Weights of a small transformer language model: width 448, MLP 2368 GeGLU.
MLP neurons of a small language model. Each row is named by its layer, matrix (gate and up: input weights) and neuron, and shows model dimensions 0-127. Each number is 128 + 32 x the weight over its row's rms, rounded and kept within 0 to 255. Numbers have three digits each. A neuron's up and down rows have the sign that makes its largest values positive.
A block is one neuron, or neurons of one layer that tend to fire together. After each block is what it responds to, as a language model described it from the Wikipedia text at the highest values.

L8.gate30:138147148066138087179158182121143119054125169134146150142136097120189140141121128187123126134158095088134085118163166114130129131183124139143087158139090092161146112130110148112171137119105107072144154078138104117155048142163138061144075121124169127122113067157133149194120126127128124116116130140147095139095118172069139167118132167146205119171150149142172151152153123175189147144151
L8.up30:142162168177152097093225197124167114118140165145145135116129149101158091155121177078163148118093085105124122187158114132099142126125138158089169137106117133108173119136165121122114160150166141111101137125123107090130129190115088081158101091133127206103174118176169126122136141223132073217163098165183131144065094096084108170127093085122157095201095145077118138131058067118094128128132
L8.gate57:119088135163104123124145153075121105097153182160094127152123180139184127164143067095145141122095086060085093084109142046150023130151104171115096089103159077110108115144128097135123140112107129135110179142138114100114127118143146136146101066131223115183114143130112148114087125128152134121142099098135168144117175036121095127157131096071149113115130155149094126153169065171190151146077
L8.up57:136149109159124160138138116097099109125143125139137109148125148107112120108126058107106134136143059088203039126116136181074110115095050097144081133138144146106147159163064147108134140102141162120209093111158125139170075090147162099125065131144106134116137174133173051158108188149145116114121086119153131175117122121141123114126158156104145087150137100115118115111109132103141170162086
L8.gate180:167132141115114196158151156133094081093107148146166156140093135129152156196146143096145134156161082150093060136159185128132064103078169104073104104081106158197132155112089155169158195142090098194083114128132091108118081161136104136132109110084173127128089116147107127149074100098123108133136131172114097095101130136135150175113098130135192110123133180123075114090103151127152114135123
L8.up180:117120091141073121158194129160115115092128124143140150087117194165110130131113107091147121186093181100108100050084135080157079063131132124195117096164097104152179167065116160069121137119131204140177132127092177078159129119140151108160118156158122142120099161122140161145067174080121112097189110108135094115134160069142121108092142128089176129107132137179168164107160119132174099109066
L8.gate2116:158150198120099132115089099161149132097157130127163200093158149108132145151124147029110107205109087120171118126147109134092097070148122191164119130115105138116119056105116155164163166104116108147191177131126111182130129138124121109170129165127151075142139175092128126086101177119147162161113110160141159150112154130119084143130135116169156095156186120176156136119178125154122164118044
L8.up2116:137075130134178142113104156178128117064128093131156124131166189111119152145125088105090081125132147186070125201172145145181166171161146187160201136136150122137094094134084201095121109074138147067076168168130145137103116191106092117166106124147149148099064144083122122158062172167121130113104048111182068143069182187154152102144162130157151064175115142120183135175150136120168159139110
Description: Space before noun phrase. The space token right after a determiner, comma, "and" or number, just before the next noun starts, as in "a| praetorian", "two| kids", "and| 47".

L8.gate123:101126107202146162164138104127185145136143129163128098224161075137133167107145142174140133093110101115176138142142068149132117116152105130146154128113045088086197075102082123142164115148155109132113082149187135093072105123130128197137081146111142110093135117203130127119071184095092166121104088135163084136164106154129140115093108117116128118163125098151096128156087132176142145190134
L8.up123:095176125099147107151143162161126164132111142138121125122096155060143103158168117148132101136114083090076145131105142087133169125065135080113162132164122120087132150111154080077157095151123104144135134119135109142109156157122124130177111115163153145105127125172149106145055153152167139114123104112087103166127142173167122158051139135095164115172142142141086104220133138165149153129143
L8.gate610:187132166143183104119097130158148110147133162084088114159118106116168120138080106107151100134104085124087122164111141128126103137094104097152153154096067100133107165165145091104124091143088129095143159155087136160108148124116124165099141125093149134136134131073065154100141093139194116149129160130137176142183108104161084139158134123116179124201120108175126106112128126110117175151127
L8.up610:139129154152123102085100105118103076164120172067161144077153146102144167161067135103104076119092138097118097114129121050105098064126089138149156182124119098162103151118111156096194133115067155164154165101145167159110208078150095162104126174086147154131133125136101137125129088152153139169125159099125140121099138092141143205145148105102149141131181104127132110149157086120107131128111
L8.gate1492:143097165114163160126127079106147153123102139119110077103168153175071124086108071127143095080122141093124155143130089131075118102100078068177103126101100155059123120118168110100131099124096111107166147164130119114134121146123112105190137106110142137176113190196105129072077106126138147178120121097151111113179171159143134091167143096047131096154161119112133142186072142139100109142153
L8.up1492:133089163113165150114172133161126037199121111071183153131103122140168072171211108153144077125165134140126181206141131137138118110133108180145152071177151156114105097121109074119175149103070180153130137129129152072086107162123096095216134078192161130101151135102112180100157062116136149110124153102051103121110152164092115102093147134119120094135116048158194127129113125157131120152132
L8.gate1864:158117105075175139140119116091115171070133102148068121078163149151155201153103105122153122101075087068096158145131157073152161077127155186116161172129122123078146072131168115116100128179127104138083153109135134153143177174115141120124162163075108120100174091136084087104129149123171136174117135097094121141149119116161153128125140128108146083114073084123130132179111105128092056153098
L8.up1864:182114140115139146148165094115160148118125063114100157130136153160087126056104150117135109078176129100145137116146071105108159151140177177112155165157059148114131088099128123124128141233114111116095141168150107127182111153096177107139173181154120151112082128114112093175109168134139092161225133111134121133136111106168152120126157101048160150079039138136122115188139129129137121141166
Description: Mid-word pieces in Latinate words. Middle or final sub-word pieces inside multi-token Latin, Italian or Spanish-style words, especially taxonomic names, e.g. Mandrago-ra, Saxif-ra-ga, metafis-ica, Cincin-na-ti.

L2.gate776:119107147120131137100150156146122094185129131112139112114128137134069105105142176139172070135068208159167105069138142104172135132111144138146137102122133196142148215077133191118143182113144057173104138100134078136095083130103174191132088155137175097139168144120138124089095122111174139140178137136131119098162148136105110083128114083132160138120107092112114138125151146149111143154103
L2.up776:105143140094131179124196131150099195169144136064137127150222179174116065146159186105130129123096114125100083114123069099114149129156180151111147102124130159094104145137135160131128161081097124128141163096141119078151168142177155127115120170183161132149144133134120113058095101106140085142116182153132142082066130063148111098185148102152153139134092203190074123169148108164185153158159
Description: Start of upcoming verb. First word piece or adverb placed between a subject, modal or "to" and the main verb, e.g. "he th|rew", "could s|ketch", "has also", with some compound hyphens.

L6.gate108:205106170121087126136127182125131090120128158202092158103126074096064099148202067144105167142071071156115175132061098128166130102148162143115131123144154142169178097159183131127107100143121106146153100070157134149113139101131183228113069083116142110078122130136100099123173110147104148124090130170074146082133154203127133075094149101090099166062083102103093153163109121104118136147159
L6.up108:172086130123121111179101074146060174120100133131108095177108129098109087094176139115163085149148146134122062154148096121080148134094164157114125066111096114092125125152167170143108127126158124132164132151076113144179134116081136111134107203108156144162166108160133141124133114112100113111182174119082138135096136166133181142123104124136160177111168124080099151103109092085170111155076
L6.gate208:119112180106170122167182160128138094182094121185117142128139104089092147158125101125140137152122154133091124049081106105129076099137122150096072148131130129114155111161108160097163108125100103125179172144146123119111168097140136104115068149190139184164152082187143118197187114112145065161174121107143078161111156129094184127163080114167156121088130145149144165132150138077134146143131
L6.up208:088144104108109120045139167152166153094169079178110072156149131090145172119143144077103191133100102089162134158099134156138158129081190100131088170135154145141131154141118192135117114144176132109151167128159207091131166149127130131122099104170111065090101138085152128174118124099107097108124124123101129112099148129090129119127113098141132101098154151136159121109184138134167130126167
L6.gate425:124107127124089154108157101123121120133146099139169161135105084206119098111158117112125162134160097179143092122105063053134061164179131136145093143100116090131164134109150121173109137118083151114145191163196132125143103115163122173130135137147154164119095166125113106131095173230045167108138153109136114131119111122129091121156135144094107112102134102159129221127119143123126119165109
L6.up425:123107141087118148136181163110114106121122149099166102121108107106106127101117135115182057150133118098111165139153142094110193165129118097148133171115132097136086062153126096164161154131162104158130096134112150126147138076166115119107102117094191116147154112138117114157141152092082087130088114150100170144113125129177158148166118152111148106165137125128142152148181142149177138151118
L6.gate507:095114126124111146115071129099157145112132176161135226099194121103098126102141188103137121104153065134157097140092125086099116110032091136077109122159105131120111121179131178101113130101107103094115127103141086131149114164195144137109091129147149128096152194153167100145121102105138160158132124148121171118154213193111178139207121146173136093186144103101088144193187129146093148152123
L6.up507:199163079088121136044151081165107130122133193182104091148138151105092114092109143093128208084099093122144129105158181118111135155121120120112117106143098094140108131152074110134134169119179140123130166096116129153107146078161097098083144097079150080111115178151125143099072116071104133110162147214133106152154092158091139099124127146111129094183141094140122079142192170081173132155127
L6.gate568:129109113149163169161130114093135114089133129097213107177101160146150167129109131173123135125143141168101142150110151179168092107150144125163124084168181098125148117066155131114121144058159223112150135128139152094106132151122154128093112136081155123148128144125096152103114048135081134110117101098130120180096169097070134179139130113143133089096141192074142112148130151185200095202177
L6.up568:154095185128167160149118166078179159095115091108131120157153108067078153104143139119142146098126127116119118127161120084125171118126141105148160183148116070120176142137166158054137203120108090083085128137125160114120137138171078138119101075102144093151191120118120173086165147092151135129096157126093105159151125163143127113146142130116139137124184086131074165193091121144139161109114
L6.gate665:138157057111166120072112066155141154106146117087136115141131167129117096127115128144126139207081127103130137095148168122217113150139146100085080145100149129119087090152129093085104075202152066109101102172112162141113122190182107101137079125116163090149185087106147116134134143095065091115205110119138164170126138097103122129088123143142120126168173127151104188125133150156151167099176
L6.up665:125126166151112133133163153174145066110091154089145139157177103133131119162140079130077111178155188124087102141156121145091173139152107117118110065180093121147117128160136094109197187115131129089123130182067201130151145127151108113121116117132151194109146145081149181153113096109104080172145111111143080134140091131128143180105102153087134108103073131104116144198127088141139162116137
L6.gate787:152103133157083160119151170144127127076097110149151153111109117111153132106073099155124095126166102158127125110170112094076030081076152208116107129101128074078131086140141201146165111142101102149122200158112123045146187119117135116118155093131178127092095117108078099143082141074121119126130078138157067077077140119181143165208116132119127112165108132129120153159104154151077149170043
L6.up787:176088171092115125063075126136056170091139080150115138133124188176144104146154155131105103102132116118139127174193094120128100113119116157150143110114189143119134123129144119139128137185127145112169088207097142138155126146111101128139130103147142116165129173186103143102089096085075116136150179164145105088131107191155123157141074109166172130157161101147180166178183142159160178148091
L6.gate826:113115102075119148125110076149175114119161126100142096165128099121106140073124085123149171092113155160091159105135161081092096083106123143081101125101152074069152136059125108148151098115122122150176096105085137148084084115077068105126055172130172148111094153188120199101070145120107093102137138119129135131118122118141094186127077067163132108150133115143106142202083146150190094144084
L6.up826:124105181097110122112115100172217162149077115061133149152111126157152111132085175109107128145179131109180129128082096100136136172117168215079170128113163109115107097101138131078083148090063119126125163160051128124081093125117144110129169146094146131159126142134144119190139122190146098077152121158159107086168112135114178175154101140135122086104104141167106155130121138154147155154082
L6.gate1000:112167171091166176118120152131147159084152116085183072114093102168130111116064116171140115094158164156163126094078099178178170108143063127085116119119101118127129074095150115149139113076107152114100151176149100146139139100102061139169066121112151133100139153125118113096106137150193136119101142057106128098127111059070107133158170097126136127125180128194106165156204127118115090092102
L6.up1000:175118100105083115168111148166106119122154139105107126159144130113117077127103171184161094137173131087145113110102095146134159103058139152155144112139102128096085129067172117121229087147062169106117156105103109156152155123067150134108111161082141057140097141084120111108123104157145105109098135120122106167057144170109182103167109135117092160164135148080093033181136122155087134144152
L6.gate1222:102125118121150117121107130130111115155110128080178191158098176143115077146095123102160107064132080093082094185109040115121097146126137205124154131150064099098077176136174140107120167236114140143113159154076134153086127111110127162143079151175214090084172109130131106119082117133073070116141154107121147029095144067116097128097124148128176099145096125103130107122115132163159130180109
L6.up1222:152093129150190095129133126124103080137157174118198129151166140160105165146127142135139126079158094124144105119138070092157133137094075097120080145103116145161077118115120143140091115155085212127112153123130143133143197177181134102137099141109128138070176189094097161177114101052076093110141154082159162124062127139141145156137114078138106111148120178117188173143134078099116113086114
L6.gate1569:167059217103106119106119133136167095166134123118098177133143174130122095163101155132108152140153180092119107190133093115194147133122105110126172149144177117094101118141135179125132095066151166146087153185106153085088123123128097118134115090105163137107080154109175078103051111134142157141104124141142099115102157135130154130173152118128117122134119160107076158097108134109115122117113
L6.up1569:158144145109067144116123158113151126137069148158114130129118126148158107167139176107097137150125128145194135141151097124121174102101202114175104135132068131134072147187117126157184104106111144080101140162129118126075108111136117157142175053068158152087116100101116132139116190111127118133087107104120165137166138071108148144084156126118146122145088172149116189201159115183101084112123
L6.gate1573:110060113109144110158118090199166107161151181137128129094182132161141125159152122117108139055149113113112118116162150093185120099058138155147162144122132092099120081067185156118073154147053085107131157209149115175130088097082111159174107167135139120171101143110115089117143128105118102110094182158126129135195156099156152191099065118181167174152165061147084161100112136112123137129134
L6.up1573:214199141177118113141081124155100082141107119116077112186135126123158106142079134076100147104142112058116089142113148077188101153132131149115082100175072143147083163105158146176195129116095169056119173198143118076117157174142149152148163089095172096157125083154132181147101070129133137159090098159152123164119101127141109137191149073119174094153030126090145181192140116124086115206124
L6.gate1624:136139081109057069096165146075152147139123110172166101109181116099176079158104111125117137136150135108163139104124126117172169068156133119128109155185101141110103130102109085149150111170148096169124162175171090154116134098125151164097089122080149183146111136169127148163057138135164142117092167157140124101123175101099139202145146101131095112124082120132158106128123110159143154134082
L6.up1624:096107123093081142144174093123126101186136130156124099145066158115105181104074105144119061098152153118109146066116157153124137140171107122104183160140067116120141154125141063082091092173173103131132128175097086090080101109169154141132042162092171218126126133122181122133116153143113126161170195149159134091178185121122132135162167089137143083153116166105128117156063115086149112060076
L6.gate1895:185115125122111151173125150184126115116094164141074182112086069100171137097079173155162123154122225117179134185090124107109119084123083132141154087124098165154117106180119180143159123172123141131124124173140136078146115125085126150112079134119088063118189137136100157171111175157205121067159162171108145096115173183161176154163125170194138107108136145139092112133078130124141097133145
L6.up1895:144162090116188170117106088233103126133166111130130080126114166126160125183071115146109129151130117074139123131126151202143122138155128061078156105080170109114133080123096145134193148148130078130117102110171105067159140156078130101141110147135132136156161088118105120116076137146140113110159110144140083164172100152130144187160138178085056128128108179186096104114112131114106093197198
L6.gate2191:148180123086158117179180086139089161134102117119154172147110124135156116158110148099115180101094086126126137098122131112186104140176099119138120069105075121108147098078024154126124170135128157175115206194124143118118066199130130159108143094080150142163090117147214146103165075144155129061075125162145135108123140096155136126169060144148183119149119105137139127136114054131126110095166
L6.up2191:118115112148104175108088132102115104116137113097146122111109141136132164184103144142117134104106108124118139101139167090128157139120123143111161086170106130099121138111123128088157106135128144105112192092148076126101157096170092108098067119062117101142118152118147160147158088096089180139042152115141143132154111109131108155114098089081157142170120145098133170136148115175127082137082
L6.gate2267:135152077119155107125170164150113104129163196134146144121171107135145150103093147103080108127143130104143119153131116108137131126110171107110115189075093115095133123115162177157158129167132140110114085143096132148107168152151117146117132149109096123125153091174127113098188113170155140182162169076136169154107137130150136108113138104044176167117187116156066100141103114153114087135142
L6.up2267:159121137145135121159148075154079130117137160133108125149210178107113107098090133149201112084117094099147110129103091158084124156107118145168139158133100158092152125108146158084153156098124121149135070071138116158147099138184175122143124101173105077082147122146089158141138159130121139174131111100136107077082093140155157088118176117129098140124184162098142131138146112113116141115142
Description: Mid-word vowel fragments. Short word-piece fragments inside multi-token words, mostly a lone "o" linking stems or ending Spanish names: Bi-o-Ware, archae-o-genetics, Ernest-o, epis-o-de.

L6.gate53:078110057111060118151182170130140111131145103114090095104138171125105119153133172134150197110123135118162085117140145134111102129092134182150143113131107107113108172147168182177179080073167141109144129135095132086177065081100126080100099138156193090144077134134063117140061096139136156124091074127110158092084145127131107127143124084082182128159088100157142186131131101135120132142118
L6.up53:075107142141107121141163183107115147146106136153107138087090144122079188104158151117176100088089165126179058157155153079124102123156115133145073046127107110122075187106100109115120110138128094082135163125095104133144059164143099105129143096144191124147077150142185204135107094181130160147100140151105160121072160083152145116149217140137184111161078172149111158169138099161117183133140
L6.gate65:144084183135115095121169143104082132136154104143130134163120150098129134127111177111137165066130160124082124134093146144143108184135128179124070119087129192064091166084125168114128135155118105135083124140084198128159223095146172131123051103085101078081105154147138130122169129147120065109166122083137148155108151125107119105113160086096137125102156132140134100089192122141167165089071
L6.up65:088097107152119137164156135149116178148164125203130102126167150122123124076156102116112097133209119153109147179100122099178132132129127169135129123150075127136133197151089112137146088145143132180128092117145192061092167095139178128161140088126100119104075144123102066125157153142149168078127097159122137121130152019114114104071114121100154163055123108116094124148135159150108179102156
L6.gate227:109106132108095059148145132102143103109159126147109131127112153158106105147142101110186048101201213153092130095117161132111128133095111165129154181068154088127119184125155147201195152099112154136128150151215146137128097080166131141180152175101109120156093111124098109129180128140144138100115157136119060122098175187123158156134163126150091096195130172120093092112122015179103106167122
L6.up227:129099176106140153172109107134130191091104117098129102154121157112125114141141075169094175095159140095157126133132156113126121104082168118094151164165121168094127103139111161137123129139132110098122096156076122121105092141122117134190062125103171139114121099148192142164130139171103116101186162145172116114083141075135099129117123083125116114138171114137147115078136159122150141103143
L6.gate527:122119097174069128075163135091117178108046127147138133139138117173040135107082117134164027075126109150142160091104156093156070155128097161174147086089109171103110124099167134125117084146136183126144114213065102139151079107191122108150146188212173116107119212141141098115113150127123155121119153155121137188076191159134144111143133093130186117171166138095129148118146160115097126093120
L6.up527:140160177134119158108169181082119226155191074118132133094074090105135105114107137128140144134100050130112119103135199074151140144084180160146137143103119104190122175102126164108103087097107114134103147143105081105132144128108128144137166103173112129111169165148176102132188134084104175079123130113126124107109131123082147127137130119194137114126134175138096137173153140149120188100120
L6.gate607:104109170087074131127104130135135066085162165172143122166168155153143147122116126098111111134118101096146077096112197095131111089082112137103071104079091087106133166120084101141135093090156118132129080152137138085077023128138096169176126157085160117134136125145163118120122126156177153081091123153141091121121159146151111175113046108120182128094179134129143133140163139153147138098047
L6.up607:124133104115117141138134114058124100120150128154152076110101148114127138125082137094161142124105126115159128141176115132112017125077138173133130095148123136147147092107108171121181133105202092160155095083138119087174037132151128115172113195145113133169126151182147115100103138169144138087157169158197104093098095149170128157159125104147233051101141178152122134191179133156201141156108
L6.gate722:040157145096097144166151109132169173125190164120217044142173106149163119164133131110117160113123088125140140128107154190148141155089189142126170144209109120123128127180124174095120166122113122118079095087190097079137169140157130139102101130168161165076086128166109121135076101119143094121057105134200122142122157217070121085106092137070047127095113104076137161148103166144117072176124
L6.up722:138160088192086089152140179158127154181110144104151078115132113131194156124119133072114165131180122106119129111141113140116127101160170119209144077127135172088138098159117121176153054159149123108105123140153203101088174157133082150116122097140176099114127152191129188130137119134115130145147112088095129138084171124089124133114125157114128163105058103131135152184145155187119109150096
L6.gate870:126097089123098122088070125090110130159050114139125075106167138144078121077093089141079115066145124145139096160112100088118053155036070087143123083188093132184119125135117119121124179101181093168099135145170128153111164106110071152116142067073158140107116170153109117112110055126173154099149148106163073116161182090134119139092205128083118115129134094128106170199096144177195157124059
L6.up870:117103108198121119136150099172094093138143158146107153112140120151072160111115168122075105144141132165107102114136083115131098176157151120158131135138095088082121109148153135129159115099167172118101104144179147100074124134142158139118097085126079171078156133188154157095096142159128152147181102154103141195089134141109155073154144094116131085135185077137180098155125092162137167082126
L6.gate1210:118127091114109137084092144122120085142105141180126122126098088129136138137134104112184060151085051091114108163160165057141138124062109086148077161107125089139129157171124064122137101070134100133128121126100052132152124143106060128135132087166115145143111121118180080158080166112197110137095128171135102147150135108185082189164095112113117143130140182137142162159147191106163135147154
L6.up1210:138156130127081139127140107160135143109136090067155113151073122130149101183122102188139151164141109229135145146124120117138065161165145096102083168116149141140084140125135105148126077184124143145126093104092111165150083106157093127153132137096085135140150113132146089075096136126126141037131139220106095164140098117141138126172113123110148129099098144162108113200156141103134112061102
L6.gate1317:123105124141099171143103163083153157118128127081128160178207081092147160170170136118068117113133091168152086125165131145097106104114141147169107135082137140120127155099104102127144130115106079095092087158104117125183059079133143187160088180135154143144117135172146166140146179160149127145135077141159097035171101167141082140088144078190160117145066168132135162138087151108069174105092
L6.up1317:103134091134088102126196117114143115105187133094128118108153191141139146127182073054173164165080141088122122128116108078144128117100163153090105118131106108148098127142085173173128093096156155103129102067097224137114150163157146122115173088090043091150094086231156111182126130128167118136121112145160083138091141145157098106112120147063145096153109087144089123093131142186223151114121
L6.gate1360:178121136151105143160159160115174165076120103195116023139131117171133135126162145141134145115129068111136125130134125108153111097078100158125128062119131138127126172121099110070124145129073141177096073099108146114086113125125147169136063107143101138151145072130117115145173149168112136114083140094127071145095134157168125114150104068096114159173155141158064198171076066118145122109086
L6.up1360:147227136143148133113140113055120161125124131124193117113157130111142135179125118155151143186137140125096134230123103084144151093123124125175137190110095143145147137128128142143132151137138114117143106054090124124156146120063154115147137137163088089112172123157151078131187127129149125117143135123145137167075126163133105137142107095133132085105096162151144168166091098138111182105136
L6.gate1489:131067154120075145112140104039130040082134165156131113151165147143123158133056084106156068070169091117107126116106151142100090123088143140151067140131173151082163185147080100123101107100149175101121166107139131151154106106137111160165100080157109204154133137155135141096115113147156094151131121114115152083082163057120109068115131084092135104148085152105094092148123143135136151093147
L6.up1489:173069130085113115177124173153090141104121101107132121183151174149105156102177182102153148187143121090126154110116118150096064141130082149141087150157106102096097189091105177099152167099090112148130086095103128097143166097110142128160131108117160129137144135182122194145123200208188123093113107146157152106104141168151114200176061128138133122118121144091169125084092110184193161117163
L6.gate1598:042169109131085084109064140132083140102136169193139131132099142077063119113097144195145142123174168097175079146170122058075156163103090171155148111167045187141111103109157093095102124117155081125128056112151141107098046106130177199076079122068159151125121141180131123124078159151152158129164143134153101101112143139164181105137132130156128104139069123136099155116174141153133167122089
L6.up1598:067148197150058188122133132113093121133109089143142128129097146128133140131124165083118092099155149091156101164155117125136161114108124156083113130165116148086137136154148143152147133180140053134121163121106108099136135150191128119139104132124209117089161181144149079083056101135136119140183105102167141114128154124049149104098163126152160179170074139156119086138105141153151178132078
L6.gate1794:106113060143171173085102170152131116098142107140183147166171098175104173146166152127134137144079162142112107142125167054109101149116128126093117060133090042133140111192133132099096158132116139153128074087128140114153092102120122115144143151180166128096142118119150129158141099120128096143123050139115125173143130118101063127102130074160094118126191129201152168148140095111121164131147
L6.up1794:134139123113115087140155167170156145138143165165086094140117146126127108083097101184117187127122162114127087136169164055165107129092064101189151123108153069124097168129133125118139074127102094127148150138142161074134124112108053096111082164127125081139178106156188147107085149128137124161138144074061160092084132140123116181165112133095171085103128167063146131092141127133152133140125
L6.gate2003:089176064109067128117136061168145133134157058184131142102105155100127173081089123105149129105137093081172075217057118115080106141161140102109163114170077150105114106176127129102103129090084146142067128101082127134120126146170152142128110154119107129157118129139138140121109130114195110139138150116087095067135121132188170106140114097118160137125067151178208170168146156168143162220087
L6.up2003:123143139139160123098126111088069171128131156166172057154118103158118161103093128098191144096075092122166124101154077150099147131103125165128095160105126129138092169125101117128113171133087102117104131096100164136143123110179153096121079149099141099107144144144131125147101206071172149114154115116163163131165156119126090171095113108092188165153190147109090143161101181161118139185136
L6.gate2051:111151117174127108082111113141135122104134143092144097109117102121076123091103156151135100139159192150186118173127153103156175084093087094092156132153114120102139117105154148144157167091114093087122091142094111107145111147120129121182128126073115113127109152122174083047132153189101152119097125164190084084088142154179165154134157151153117135171171150134090098171170095136163166170053
L6.up2051:106157086079094058155122097102102120082113121124145107125116121152117109128163172110195084104176157072190164118127088156180162159130076122150118141130160110107117107139111105112125098117100134092119120095176113073156078173100109170123169152163139128132069080118153148183118091114134134142134126154171133106075114064094103163138095184124117095158152168050121115126163117227146163155122
L6.gate2238:132094120111113155113123165169086183083153126123192071151161156107129104174128118116123140075120106146163159091148111146107169133078146134106114116102124150171124200149123133090108133142139147133215183129080071106100096181114161195105162124184103143099115206138150069146104092115183211102063127099123158169132150150134035146110115075073094120141168091137179089115129130107107106199083
L6.up2238:131164152133118104172165065165126152136113062151167165094126136140086159117114125103162173129084163097075140109093107170165137130097121074122173092151137130131145117111118103147122136134100125154073105142167132208136096181146089142174134143150122084196099120167086134132080107119093094144143138139109102146157113140174111142114150161169118093109132152065091135111162176094146136107085
Description: Word-boundary separators. Standalone space or hyphen tokens before the next word piece, strongest at hyphens inside Korean or Chinese given names (Eun-hu, Wei-dong, Dong-hoon), also spaces after he, a, and.

L2.gate668:071100148080121134144101112202173109132108121111126162125160116148130104152097155114092084090094094139128097131146159100125103128093158186128185076158128116089127091119118101177128114149088150119111078135072061110067168138124138140115120072137131189145084118129135105095102085062109140198066128145087168085108131089186098142140136087140124121173153127070116094100178117147077110137141
L2.up668:080167126133161124189092127113159158106132188202173162137055185122073089189123164163127173122147130047130106147097152111134115177100101153139166138135122178102146083125132118198150147116103217161111154115138119142101115164115097203179103140095125075126084067130135089148092193091110162129145199149169133100131162199136100146142112099143162111078134110166121122104130137114073130176171
Description: Mid-word consonant-o syllables. Short consonant-plus-o word pieces such as so, to, no inside a split word or name: Meso(america), Pro(to)col, ve(to)ed, sopra(no).